config = dict(
    d_model=576,
    n_kv_head=3,
    d_mlp=1536,
    vocab_size=16384,
    activation='swiglu',
    norm_eps=1e-06,
    positions='rope',
    parallel_block=False,
    init_std_down=0.0,
    batch_tokens=[32768, 65536, 131072],
    train_tokens=879800000,
    steps=13875,
)
MLP neurons of a small language model. Each row is named by its layer, matrix (down: output weights) and neuron, and shows model dimensions 48-303. Each number is 128 + 24 x the weight over its row's rms, rounded and kept within 0 to 255. Numbers have three digits each. A neuron's up and down rows have the sign that makes its largest values positive.
Before each neuron's rows, "fires before" lists the tokens most often just after its 100 highest values on Wikipedia text that the model never trained on.

fires before: " |", ")", ".:", ":", "–", "."
L3.down963:094142129087136113143102119142114126136114052162142118136107154154129143111136089124157126131090142141139126147153134116159134151143115139112121122134114089124126122144173106117146120121129128147150090122173117129146164106153112162141118108128130151191163123126110105111127152154146151075131102177109134141102139158132106125132173162180135094137132138162116128101127082119122122128127170129114096132168103116125087153141120130081125085090113133125112157136160104133161125140118140130112149146135116113130101112109091102092145167172129106088120120096131154088138122117094148178101145127136133127110155149136139138177108109194190151100098124130111142141106112113125124100099150117150099119128097115094131122141101158090149131128101144152113136127137103163137158129127117

fires before: " |", " "
L7.down396:092127112166083073135118174140111203145128133120114110141138135138104111137135157129135096112150133139118164079125141124123142115132111132189134089121114136142112136088090102133132124128130064100159212167121185107112168164141125129163154157144138140120107117112138117099119150129143136093129140112107121141095158126128124171122111090117160089082062158095143063174129133122127120108155083164087115111126130123118108155105124131192096142122123087130132118122120113143124148085113100099145130113171142158141151159137102168096116107094132087136116124141150115161145088120116122087147130113144150136127113120164128146155170138129114147171115086128115133100109095091127097124129167112120131131126165107093156092114134084088145138151115147113119097123112147172129138127115176

fires before: ".", "ó"
L5.down571:153136119118137162108156118085158166132112110091128117098100146104080117102160121126142135113125156082139130132135184105144130104135129157153141090132119122129143113115143118162135055097125106137131129128159130117133118159171155146144157143137133079086130098072135120104124096152104187080158112128134117122154114104122143110143085142172156145133122171125121102123063120128141146090130096153122106118137152093133156100118122132179131111121112117107114117119155133106129117148128142118135156140073097131119131153146064143133109124165120190140169107108128158139134143156084168115123121122116058097146184142136132128114103083135161136132137142093118124114133107126130086155129115102107136130114100107158153139079163116105144110169160123127149113141113132122092163183090139

fires before: " in", " with", " on", " his", " from", " by"
L9.down438:101156129165120117171141114150107135107137130135079123115123147091151100106087142114168148148121094107137111120079087152146166120121154132116159147111143112148137089147160163137070138164126121095136126131093099105114154165108149092143135137139106133123130119084135125118148151141129129120146130096100200153137073123099110140155094133127152151113149102110174160145116149127133153166124141104144114110123107122088136143075106121152108106132109094139110123174127155080133088138131127151151168101137114142161126111131141115152114145143138139078169157160124097124138142158122130127093102156140126144091131135100119157151141116063166137138131138109108135105108104132194131117136139162081125163104120135173163135052164146129099134133137111154131127073110147098060143087139115

fires before: " |", "–", "-", " California", ","
L3.down887:161156179175112129113126164186170119101116091142131131129089125147132111115088118132072133153115066137144106150146146138100180129112118132133150147153122161126159162106156137125127122103099119115159143122159177120091126115118145080121114146133137161136102079086118143121102158144176150119115133121100119147079155154114131140143146090145081116133121120162132073105110113106116157139123093131139105100143180159120126164097097087116087092100139113111098107099098106147110126143123114139135080141138131064144149140111087111125130135103107142137130109126082114148116131128158103126116119172177109142123147156139192098142130104101155168124109125141140139141121138129155143156108150100127111168162124127125122112118107109112167116133142155109079127151149113148153139144119154

fires before: ".", " |"
L9.down416:094139100133181168131135163126133109174134095138116138138115139125151168153140150110136099094139147127090126168173103058173162121144112110139125132115118134128133110120114142115093072136135104153136128160093141107121139093133120149145140133128099154138140130093152112111121121120106155092141109123118137128125119126108110151163110149139137163133147118141179129160137123122095154099114118111125140127112094158169133100122159152137079137096118128141133143083120147129088123154088155121150122116097071102127131127070099156106132141090140127159083163122160151136147129116095105127130142110157102143126139144151113076102151166119144153118123187119106099142108137122134180114137124102127108108116125140112115126109150132141110152151152139135122141093110143119136178131124156

fires before: "\n", " 2", " 1", " —", " |"
L7.down69:164142109117126115144127091152118127122134132136141163128106134104161138132144166111130122146083157101094108135127105132110140121114135111146145129129170125164128127102163136117138134117101144120137097147124141120105150126076133138141101127141188121115145128129133126098138179138132109136149134124125136143146166134104137121115165133147132112079118134091130082100132097136087105098132113104099090136147079108123152140140108147146139127092154132102121122128117109108131149179096129150134142124096099106122148102142097178136124129108150113134094117085076133103154131141124128114114097119108131102155112118127185129121137121121138139137123142143144118119163165147158130158097112145150146112088129147100103134123097135106135104142161109145109085081130163140147119115164133

fires before: ";", " |", ","
L3.down1398:122130161137110157115099131139129129195143142125132127146064113144086121149131130136132164146097134144138138110164121158128126106116113148143096114076117164087144146108138173112114124082134126151099102165138178109160135160195116152122105103126146096098164094109099167141125107152144090140173119170134163117144138156155128124170116093079174121129091140106128146092094131138145090096154137112129143163135151075088139130134141131143141133127175117168123159141165110140103123149136178099142099105103159129131157111132109154130133112129137130130147137134121118141082146159105127169112101117150146150132132147132142163120124137140118102137114099130138125139109123142148121113133136147166097130155109156121128132127114115091095133097138114141166113117082134159129150132098132

fires before: "–", "-", " |"
L7.down1506:152135126095123169137098132141113136162131124161073119168103137125149130111098120175093104097116113111132124137127125146147090115124118179084142170124112092120116119156118105158144137115084135096140156171183148108134156161139125127129095124123169124136131151104118137146115141135138128138154134103135151151129116110166103114166147082133100142134095115101099084163124101181062105148114128136152117127142073116101107137091127119177121139130101153102143159148132142088141121158139139139141118150106146112118088184061104171112099134141131138170133088148090127121154153160124080118094126138115139130106172142129133123139133153104145117120123118124067074120095194127139113110104149079132127077093101137099150115119113153136115145076162126086119123095122096084142124162143103

fires before: "==", "-", "|", "==="
L9.down1424:138131159131159155175151111116084101143133087100086166132171125084138085110090135140105122141121150146133146140142147117121161127132144129147116145113140146135153122135160113162127095123138109129097129126144100131159110113100136101149142140109132135112143136164136149098166118190137106143173108110115173174081139162130134113087110117117079118128145119133114136143145142161110152137104141150108112139100142106111119139137123140121145130131130142143118120149103146131120162097102137102161169142140130119121113172156167103175183112136136155122118123128094098094159094138133137123108088129129147094139126169140080079125106130137138163131117096086120095178121099123112150138142095129148154092163132132115110168138148110111087136134123119137121121109174125137078170106105096

fires before: "==", " ==", " in", " and"
L3.down1123:071121134138179132133116124137091097130171130132139139112056132132086160099117124171108132129141129098150087171135113111154063088179143112089135171103176153120119104136137106129145119145177149122140123106106109127155131106114120115132112093098160127103106124159114133096094125137107088109153143085147156129131120146149150136125123126123105115157136136139171110160153097144119133137164135135113115087137136129152171160116108127139133133175124126037095136118088145161150099125137108080116132101093133150118091140150127144138119085099134112102157107114142132133116101150117143127136109129108154151120106122112165156165147096090137115116101098098164180067130115122123094167155102094120127112144125104103135122102079120131110083172158138128163106141121144158111134114135123

fires before: "\n", "M"
L5.down854:145163110124111147131149148114093139163160139155110155156092153109164138153107123148137121112167127164113115147108109128156118156081119104105107121110103115138104129099112169126113134186146122110144118103119132121116122085129133110102107128134151132133163158096157065109103129129133109113105148160139174109104087097127134117112079131105088132120155148108160108098123136120134108140086138115114097097142122107093123117106120066174104147109082148172119154119133091111111100121145122192137121113126109129122137138121120159132108141125119070073121117135154073104129146110090115142168117183139128151155126094148125141133126118130134154131126164135118098098119147183124119081120140125131145157131141098115142129155116139127170119160135171178147144150136141123148209084072150

fires before: " |", "("
L9.down457:142146122169109095161097122145153117076121123098148083111148188140128117151116129175095106111130143130165131113118085157167169147155127136115103123115110131142108090140126128153148116134087108111139120137134127112132130143137148113141082123146150157124115135166120119133082144114132097126157153116077149085115174157109124157155154117130129112123087098139119089099171103127140117149115152100132126151168142125125132118124120099123162163107177134115102119130139123157123154140108131113110122081123195107126153154163144105114180130140129138112168141139146128103122140130095147108072090131101132146093125139102137130083110156104138165134098125169133104173120123125131131140119127125105147161111164141108079150143132107128098125099121173133123099114157111137202127175133172

fires before: " 0", " 1", " 3", " 4", " |", " 1995"
L7.down332:140107108139123120086132145147118105146104130138154124121144133068130091099124165151134116111126157123135096154133155109144167097122126147170143125172124168160115093115148113087105096153129138150117090134135099102126154132141170156129132130133111098084143126150105127133089131161123116143139108120146125126168155134125127093107141101145143113155110140125131156103160102114095124123136090183162186122128139195103139105143101113152169146102142106143106152166146162131107123158109143102151168165100145174124120123141126135169165171135168146153152135079128119128160111107127154121152120128170143094122121138134111116093136085117092128153132109103135098144121095132117108079123170138113116149135095159101172167114135094103083105128125114152111118155083154117123139111137164

fires before: "\n"
L7.down130:118096101096106132122108157133102155124123147117115143099099130144124125150133102145144117142161132127163128121122132124118129101139119113131092105089155155094129129120191150162111156134061122136117156123164162114108125184140189126128118139125132128150129115109101151125143155109100121074124145154123142099120115130147107124133112116092161154138136137119126113165099105100094128147093125126120103101139124101117142134128113117092117131133145130087126161148127090166142117142159119073122116106153128126142135157156143126118126136136085100112113144144092123098119152123140131139123123153147143086134118140135123142123087126118149110132169137106087103136137144126159132138121141124119097101133151123122130107096110099149145133153132088068131117140132126154000125129115102

fires before: ",", ".", "–"
L9.down392:114138112125087108144168116146095146120125114128107137142091163106099142155152112110112127154164137118129109122106135104110132135139122132157123133141110087096146117102096139147138185181100151111153123131138127132114173097146137161104113155130125121117114157168133168131099149157153119122138128150141121118118194157178141157114129147166119117117124101118118136119105098109149127073155129082117145112126119101113141114107114083115158149140157118163096098156118144122104088117106107122141143147109131127106124122156126174142101116168153139095129136133123139145156139117131167134115107170147109127112130128134158161108172169130096104125154081153142105162129151195112153130155125143159141140164134176119157115127092086133110101145130082109107106132127111111034120131089130

fires before: "\n", ":"
L7.down1077:176135142151082183157114189120169124100132098102162135121114135157152100149127157182153133122170127157098136119121134136121081130095116138186126154129094174124113154149121137123166150152121167133098100140142118158113131074092140085079146104080107119155121107187143116154103110106118120174157112135146123106112116107087140129170149083119172098125130149087106130127106130104103157131118126095144136061126138061135126107104120110140115113112113115162108122172110108119128151118084091137144139121139139189109091135149160144078146102147096107089158141129138153115110104112149120144121129130116120156186151152137118106114082140118126118129100132105150138151129120112116126143126108139150113146141147118131116160142114135069108167109142128126163123156087138092166112126133139

fires before: " |", " Democratic", " ", "|---|---|---|---|---|", " Candidate"
L9.down43:134113120145202086099102134125187095135143112175153087108121139131178138156105110145131084122120136082101157082096174128152145165125118160084123171101155141117079127126144150118159147087144137104121124136143123151131109134090135088140094138172121102145146110155161079084105158165137150136113138085093176125123137110111085106137146157126107101123122100139124113125138172136142136127137150140106101168158134099130114118087106123140141192106148088109089125097126155125176143095157110135151165149169105148146120160146083170133088124064149126068126125104139144131094155139139118116157151106141097140104117113138129112147135142114094136149132164132156133144140146148095111138140165123150119153086133124122107109173111114133140144079123135138138130129140123115077121131156143

fires before: "\n"
L5.down824:133108161113121132161178156081127134185111156136097172093099135101149122106119117136100080130129138146139110122091128096095115188158102139117146110123135110112155107157132132105139150126094111107149164147150152159160147119087130140113146158125116083117153170134113110083136146116141102142149124126112167110135123137134145111110158140115142134146139115157164131136084132094130092112126090100092136130107096130135078129117144141131132141148120149112105160165131179157106146126128094146157175182169111149172115153156152113138110134141123132124129148138123117145132122113128140124160127158109149161103153135088158156098096135107069143156116116123144134123135100085128120073152106151141119120095125135125124097132141092101152112079123067090130122135149136143053128132115159

fires before: " |", "a"
L5.down15:192129118131148131142098135128116140137110175097134157115094086146137143168098146165161148151125130140120109073147127086127098120138126102099111139115124108115111115132115117156112119152090128125127098153088167163105135114153134137123148141105122144131091150152113106128134118130129123108151148132150100135123142127152126125153110128161140123158156125192127163128118134176135108149148098057119103175132109127128133082166122157160119113126121108091134176130142131135069146124142116138086148151122093090121163119163097103135114134162131125095150133162125151140113101108163117117174113093139152185137127126144105155092168153163103112131134121099144149159123172089136159136134156161161119121079124109119114133158149125098110123130187151148102087132109111132158161139119153

fires before: "\n", "|", " Pts", " "
L5.down843:156128138124126149114144158120182145117172120119158136127127124114143102128166126148106134130111148155096150118141159148051150152110125129167130097159087156136139108145104128111153103115133093129159152139159126127135103103143099044094148097144121110123142142128090159186153127108084160096132178099112118135142156127115090116119125138109130114125126140172071142090158094145121096112117149204123131111131225110135081126143137172124087134143143108095097124164138119135118128112118106161129119092144138119119105131138128118113153133111128148112139131104135161096077123132146092130134100114116155090156154130111160143140152127140137124114091135153140103094150107099159127179124098123102143134126053129162115162179133178130145123197126157128138131126119113149074110091128137

fires before: " |", ".", "ol", "am"
L3.down364:140170149099097103149080108165147120123158140166128109115113126153173133123076141137138129136102155139094102114151150134111144133134148078098137103108150102114087152172126133157124123150129154140146114151127119115113096142104122081119095069134166171184114124111108125102100125190097160154155125161117146102150132165107141133119135118159103104095128128137162074094128121099117128129122164151113141117126089144151072146119136148114158089147103152135098110169108141162149137153126129120146160131150110142100153109117138128139153152150131104125156124133115125104116134135092127156204138131107094077150093115122157163102164162073135120126107112098112158161079163140123114163154138113135114144188155149110174126162116112122121150151111124084136116140147126139088144147130143

fires before: " |", ".", ",", " g"
L5.down1004:114122102089119148086136121142096148107176117118095143131135123195151119104173124133145155121138112144114104172092145128140111162089133126126107102172126057152135122162112115084131138142142117147132138148138136121119104185131149143120107089137162132078102172090100064118152139129132124148140132164140145129097151105145139128138168085104141076083110124133112135140098140129094124119113158113141130113134087138135093082126125122134115090128111168148151148139080106129101148123161112137129133153147154130143118143146118113137158132133100092124124168167143124147115108107129091116130142157154157120172163072090104167084115140148098145146135105144120120094123126112147128117153154143121135122127117145121140162139114144137133125143101129109172135142108136137118133131116093

fires before: " 0", " 1", " 3", " 8", " 6"
L7.down689:113084093122142169140094150155102122110166120131162142090137147101125135103095152147137152096113138100145096169188107135122113080116125156142107155134094136082133152143129140114124124162127126112132099143132117111151122110137195154105130154116130141163120118143111164140103135143109136114145094186138116112140173147147100087123157091154157125134114146143127100083123102097107145135117178133107150132149101135117108128164169127087127091072109144135132133128145112129098106126143117136130120121090101108117153128173127122138197153143133149082104155112150136107146135131131112102099154084120149111110115135177119129126116102142135176126113143127125096140088166111086122164134145117176102123134134166116109142117162143140122157183118112126140119135099127157144171110114141

fires before: ","
L9.down850:090199150117150159079089162163108137139140132105111090154125122091113142111154146068152117151135079112126120130119136102148126134122156152118116116157094133164132144098134106092179115100115116115140125108130129150088145143193150104122118105094114148088158151130153144149145109140145131125164142152142138172137117120150074139117089164155098134130137112128131137170119154117124134108135114112161175156151166143140162141107140147115128113122135126127167104115107122130126103163155148128108124113133141124121126121170134145115134136105130100138159103095093100125134117165089151102126105145138117093097119154130174132122133139146160135114086110162125127148155144147140145091159155120126136139078074118117128110145163122132169150177141080165121140128118090156130164109171133

fires before: "\n"
L9.down1386:115155161157081094140136144149139102113083126131145141106112141090143159135172145123092122113177106152125117138178144148143118119137091112106107129158092145093143121128084157117143131141155089146121191114149121116140099144115150150046124103114127149082150158184161125138169141109123154116138102117134162123129128105128113124112108129103123125136096148115145108148138117125109118086106124126145126087147096132131119100152110131121102101133101150125111157138141141114117131109084178129150166108107140157093144131114120126096139101086140122131128128120144117153153103127134065133118135110075173066128095105155154128108121124099160151094089107155096112155136146090088110141115110158125174156142132105134121095148118133118114096098128141135120110134139126131051096125106149

fires before: "\n", " ", " Ref"
L5.down1350:138105114120099148120163115135162116118121145138148094146152128151096132139148147123112099127132094105098103107136139163140121117093134130093102097099135120123112126160161120163105133124119121133092136158107117147111102166129160106095091158134162151122166148134139138076136074179159124125106103095105130120154101153159114135162156166109132142129129139114119137138109153140089163135137122113134143132124147112119116162103139111138150126123091116170138158083144089118095168137152159095133109141117121142169146153149107122129109116176122159176133110109146155124080088120126086173125128110079090118137126138120164124131159137156135149154104128153137125155123090175088149128127106138133107131135127200129108144133111065121166112150080120153101142093076108142192136077146103

fires before: "\n"
L3.down983:128119188117136102161153146069098130149108151100145197165149102152158109125120133065081105141122161104132113133121118164128114151131134106159129139124138196164117101140133160159160102159103127136131151113113094148144121149149131160119115104099111111111111129121140150115112109145144137138117148084112132141139112159156141113141114135115101112112119090126143110200120124137129078114127106189128119120127159108148142161114134188112137115107135116154142142121102166138183137169141179092139127116157116121153157112091153111097110104144126145133084139116161125128160115184122138099141135134097103111147102116151122101116127112153096126119117090140120128142126161139099097104127104127145149150164121135158074120149107094138110164119064124121137148109174154108111150079133131

fires before: ",", " |", " 1", " 2", " 8"
L7.down235:200092154168091137160132126130134115101138100115115092131110150209142119151104147101134104121156140166128121108115126158147126097168117126092077116151107150138142129085125144127138130130119136113149127142149116150094153147121141160155126083147087114109127110123129134087125141163157150143083181152162105122144144168147167087107167088117135133164118192160135124123125122079145130114146179120068098070121118132102158171097129133118130139140129121164103126144141153124130101138123121084123082113157139146144118140163112147133112109110129124103140130112137151139105127128119095137133142116171096110103140127117134121129097075147184138103096147167123144122137101133101171094158149129146151095115131108131087133190092143108122099116156106148128160128159110138097158155130112

fires before: "\n"
L3.down1055:112107144120115103119085160138106090108141167110123095119114121182120155133107102095178130170112150152097126135171119155163106123115148089149159106124127130130151133087121107147096158102131145125115136160115117141072079111106113111142119117148163115121094155134126131165143143108111114116120110163142123130139121115139123124146143112135098103121132095170129155120143133152160121095160120069118094106113122104112124093153140129124171126131107091122161163138150112107145143112162125164145096147101135119147111116093134123158136150107173181144110126148146107133153183137179063108130143116104158137118117108161166128076150134133080125125098139109158134152130121118102172138118091133095117128162113110133150094144136119144105094166146192132121162128148066109118142124105094

fires before: "\n", "-", " \"", "|"
L9.down465:147104118065147148119171080142109197134130150116123116139110129155135140117117151110109134156128103125151106109082144172131137099097136140175113147134149115135114098122146158142156117120106139145095109131132097134144122130155124128101146089148140148110087144105131103129176101143163090137113107142113129121098116120151124152143131106135136156122097131095150141151091078162146131152139156080163131149103128129097088164131135116118131150133093138124128157114133101145137099103164147140114125070126114110144153129143107125152116152143094127084139118157110112119159156110173161165116140108110131145121153161126137170142123109135175109083146120163114090173138186139164158160104106152146126138109135094125118115134142131132141142148196108116163115096158155096069107068141160

fires before: ",", " |"
L3.down1446:060123151129113131130150149109102145166103141160130114125140183084146131078146139099109142071132166113125101091116143079153133165127108118160095112134164150151128141140118112099156106153128119174147114117136120112146128106132149137104118155104126175131129130156143127071123164133104130160127103141117123117112149142142144162139129129120117145137131111145124191147149107164088130145142129160113101159119109118135135133098123130130112159120106131185117143109113156109147125155122113116170136126072186135165119127135119135102160129112131102093092080108098100152121066133168114140143127131118132103162108083177107144117135153113131133112158118074129112169117156176121112112136116110171146144189099101133159162113114128160155145159111150152090110127125086111088129111124148

fires before: " 0", " |", " 1"
L9.down526:073115128144114169133128099131130136098173093123138122151096167069103145149108139104141074126107095110122134097163146150093130096149114121124121129122118063137150167101098093092133058195154159137133145104162144104103130084137106166124122162096134102136123148154113115123128128146109106112157096128139140125156124138183123141111166097162120155149126171134162134147125133145084136151154122132105149110165147152148133165141143087124138153129128172143111139091119150157125143100139119143168125137101106115126133112147140155120164131078179136133100127116149106126105125128163159105136146153118095133151113140095132135153121091148167167088109080115135157099102150124104153077115140155181136147105093151106073099163137152110129141166131137114138113159133159121170139133138108

fires before: " |", ":", ";", " votes", "–"
L3.down579:139103105134126092115134134128152131180098082134097141134144070150155108130108137143092117142080124129158116139091124142122152168108119123133132114124085132146152123120143154113143117146161138159147128146146098183118095093112136104128117147107137121150107122139111085176190181154135143089123108132154103130090106096161084174131156102134126098134142112123070114103145114151108118119128155121123149112133100147140196079152108133138134132120090134116115129139161109154174116114109140124118106177166137141137187145125174138132135149100140119137118093136095132117166120124096098138153184091138118083122150120099142138087120121125124118139135096124144133128166142172089122141150172085140124135113114119154123086122141098150134102136095120096134159121091167104124105136124123

fires before: "\n"
L3.down970:085146126098105096167154097151129122132116136139107152107144121139138134140148120139120089120101097139136154123140092092136122105106136155128141137123130132130128157085095126160114117115094096136165128137108121114153142147092101116159163137144120149130167118116166168115194165133119150157127119145107137125101109061154136104120144188137149133158147164181159136104082128091166164098157111115140153137119141125161128167110104150149135117084184127131118140117142145118142137155082133152132130121150153088146091140118167152149140115135136137119158106068149105176137094179134143171114137189128125138103115119120132124155146112130147120133159138137154132132160148132135148119171145083144157079093130133126145100099128168163150127151120127124164154109101152133070123153158160

fires before: ".", ",", " as"
L9.down473:106103142095078124123147118163130140102095158146144129119114138085122081133121099138109157136161128122157135104117139093121145111124106116114141127135115118142167135124122135193136155121146157092113122103124135086130131083115113127138164142165162166158144122094154120101161092121131103167124121130130131110131113064125122093118072086129148168148075150094134137162138158102139142135092077134141154140126095137152148145094143156131102130123090142187104140170131133145110144106138105126123150133094127106102081136072119100139122131125106165160140139101061154097140140155088134136130087148139118151149133112091103102111106116126126123149115122113134161131153118141139157108132086130144141100168109166162126126127108147158095102144130111159147116105140118125093170123133154

fires before: "\n", " -", "-", " ", "|"
L7.down1382:181131115124115203162111136155160100090154133124106138140108146083133156148135136171141079122152141127131143116140122124150158118119139156153133117152178139161139150164123116156156161118118201097139103147138139176143138162099137119109145131124178139100150139116175160099122118167145096135126144121108140102177092145149127126119165127117136101112107151113146141161142154156127116117117154131116104166114135096095131107126141149175131121147120152113100153135130109155135129144126122122150097142151091147104120147127128111059112111139105121111147158132128149119108112121177147154131129115088149123168117155141111118109101090149139132126101146152122182135143119145098157107109133122110124097107161146132174147174119123127151174063125168124123120140161143136105127120092132

fires before: "\n", "-"
L5.down50:072141094132119167166130105110103108108117139129161129092130120090144179157124157136170118120117081118135090143077138137111125118132154159158083131130110123159140119147109094115109130192111127146148145158147118137130119139123146137126124107076121141137141176119168100141139177108120132114154188106123142110154141137165100149150190146149169148113126113156154111137134100114177096115093087130132154130119132124093114117100068153116096143101118125153129109130138092130096148137095137113149133108167139133150128164111136136139114145123131137141157132140131172139087137141129133148143117124139142112135128125127129170150118138102155125126172119146142142147151093112133164086095126118114138127161141160153119123133135159143104111150152116114128119087117103092043081158136158

fires before: " |", "–", ",", ".", ";"
L3.down1124:169128130153142197132157152090173097084109133145137115126109182161115173099108135149127144112140149138120092125126118164181135128138107122133116148172123151104116114091130114135142166195110187153160135166117136127110134136086102135130141133131095130124105144138112129130132125136158136120120077162140091180108097125055123127120125119123115126118117110160116168100130137120086129144164106122115115136148139170150116111121121131076118127106145106120104107119148094150084134137135088124158095111121147099102159142129138090134135151136152137140110117097149118148160092125183110138145149101091139120106079122087132104137102112108156150130121102122125121140111092129107163121159139089085124130138135136119142094139078145151139157076131130104183144111119178129149154140218118

fires before: "\n", " The", " He"
L3.down935:151150100104109130161132119182154149128082147129170094111141134085104093148136137159158080122119126129176095097119159103153157165088148138141130154095105114098095106144133113077091156099107117129156158100174125140123127151181124125095095125098141126102156141092094146093138129142106172148130135112146152131142117105156139133125118153158144131154112140130093142124162118178124119096130130127130139173113149157077142121157132124127114108130154141088119119088106162136132165152145161131089107145161164101160110103089125127101105124103154137115190111110101148133115176123115133130152152074117109108139138137170159146111154117092151163112143141171116120136141126119102119145137144106113147131153109152104146109120122140114154111118121140091125128150139156149041151108099086

fires before: " |", ".", ":", "%"
L9.down784:111162146144115145118146145121161142131133132132169132098100120142123115124102130120097192135082139125121128137131121164096135164098163104121080116145141136186158115119132136131111113123128140102163138137130126125105181163089137163123140147126147107140086072141113150100099138116121078133141107130078115127162159080155106139120156144108115110121104113137153122106168148161144140160127093145149140089166103133174138097072139140118116128134131149148125135080131172125138115099108141161146123105141134076138157140126143089104137114134101123135154118096139117144114139121157131142086141113169098158122100116131080132119089127130120097142132144104122148128154115116151138104119152090093128103149179136144104151117137180156166125088113115109150100138184104164212116140128114

fires before: " |", ")", "."
L9.down290:145097121141109091127101153123120125127136157119115057122161091109144130082133153101083138125102153141148107085147134102142092141135106132104093113123133122169157108104133125121100128133067111134129100138167130147153106104125124152121119094111099133169118106120117126189126132115128119162114115111134176111130122113146116136101127140119146087128120180120117168145101102145130108146113106139163122108114150143071077128106150123127145108184133135133135074106140155135150121150183122138141170117117097117098143122137117110119145106119119178119147149091120143106151116154135140132145053178148145133139136140130122140112124134125116153160155125117130137136138090130062135149146103106111150118112086127104098118122105103102122138116153184121152154166139139107124133114177131

fires before: " with", " in", " to"
L9.down367:118135116114144095141125134177146153164134154108150116131116173137112164126105149116098069110071148108115143105074128179111112119116162139154103151152166188149116136106136104125119143148125141093103129118104098116154095166122154111131180170137120115097126114136120129101161140121114139141185120119091167107156176119080127111107136098101129086153144085153152096087107136099107122123099126096125157135108170103128166107109153133168105154100145119065151085075131145112138061128165128102126123144163115140149169146096129155168115142114119100108138116142103160118101149140118142129144120131134195135112140131111137135134161127123106138171142146070128121127161157128155116123164135107149091106112116123150085126104103129092101115076157129144148117103095133157055081126138119

fires before: "\n", "°", " |"
L5.down839:164139111105126146081095146175131104111138137128112154101100114130082177131079127081125200114140102138132100086147131138125079131135116160149099141139122157135113116111146111139111119155155116128124129168082092109153154126135161132126125128113082116153140125137077128180109129115144112118120086152099140102112186097086142089101138083125129110115116115088149142086125107127132144099123119145152121105158141137130131124116122109115113161126110110125113122151144131139120130108123098142146115132166116130117101080112158151098103154104123117084120095151119140111154130142161115103166147133129161152160112125119157120087120121112161070109116137157150122126096171115158156164118106130109134135188113153148127130154179140068101169137105158109158104122130110162118135156093172

fires before: " |", ".", ",", " ("
L5.down1196:163149123129121122156149174106115158116151099098145135096088124156149113099081142134110157112130102130146130122128148130075117135108151121155133113113120106136128144152145135126099120145127127143145151111150146151169149155142098142115172127095118120109124159059120064077115139167143081129074121116118163136144122118124144169188163140104155113149130129140129115154121132180143134142133101099111160115138125079120141110101151138106102170143126099156092115091094126163111117140163104133192113134050100123134133123095111108131112112136115116084118155145133137099138139102126122137116148118173085120143170098142180106122137118136167119148119101104135120082089127076169141110127105159113108165103155136131110127170138142161139122089135104132155109115137142141166135157108121

fires before: " |", "–", " (", ")"
L3.down267:143139090137160135086150158117164130127122129108094114145117173094126116134138126130151110154117173168113118103165145124097146092151113116118135119095123149152147146130110128110128090147129124154123110100123094117147117170117114101099183142104124099095163106116095114130129098117107135101116118145104116089110139141112136138083128145137168131139146124184118121122092125138104098106134131111116150112100133171139151119126096147102147167151148122123126131115154152136107060157149147120153099176097116153114167086107117122131158102099132136097106127116114114112113087093157103131159122101136143090082150152112179118132129121105140158093142134128119134102167120204108118144124119106160145130123131132125144125148158118121147157098119154119120122139127131105138108116151127

fires before: ",", "."
L3.down1441:117138112155140103137175094201138086088124101111144148139074159121096105155160139116090066126136119100107108090163142142127090126135126117120124108149130117146056177143193129130137156133155161167124110085134121113120102112137150120130125166093134116136095118112116130118118127128102153111153084141165153130109099138168093107142133110129135159103101134134107134110121136091139175134179119146157143150134102093067108113076147102110161132132164100134091161121144134121165178114151122086132141119150146040164135166105134114108117107097150125152161137138141116165131108181122068135129154102122118159144154107112147104125128115170103130112073132108117134142138139088156141128152083098093114159115102130148125101094100110164120113098098157121108127098122105096071144117094090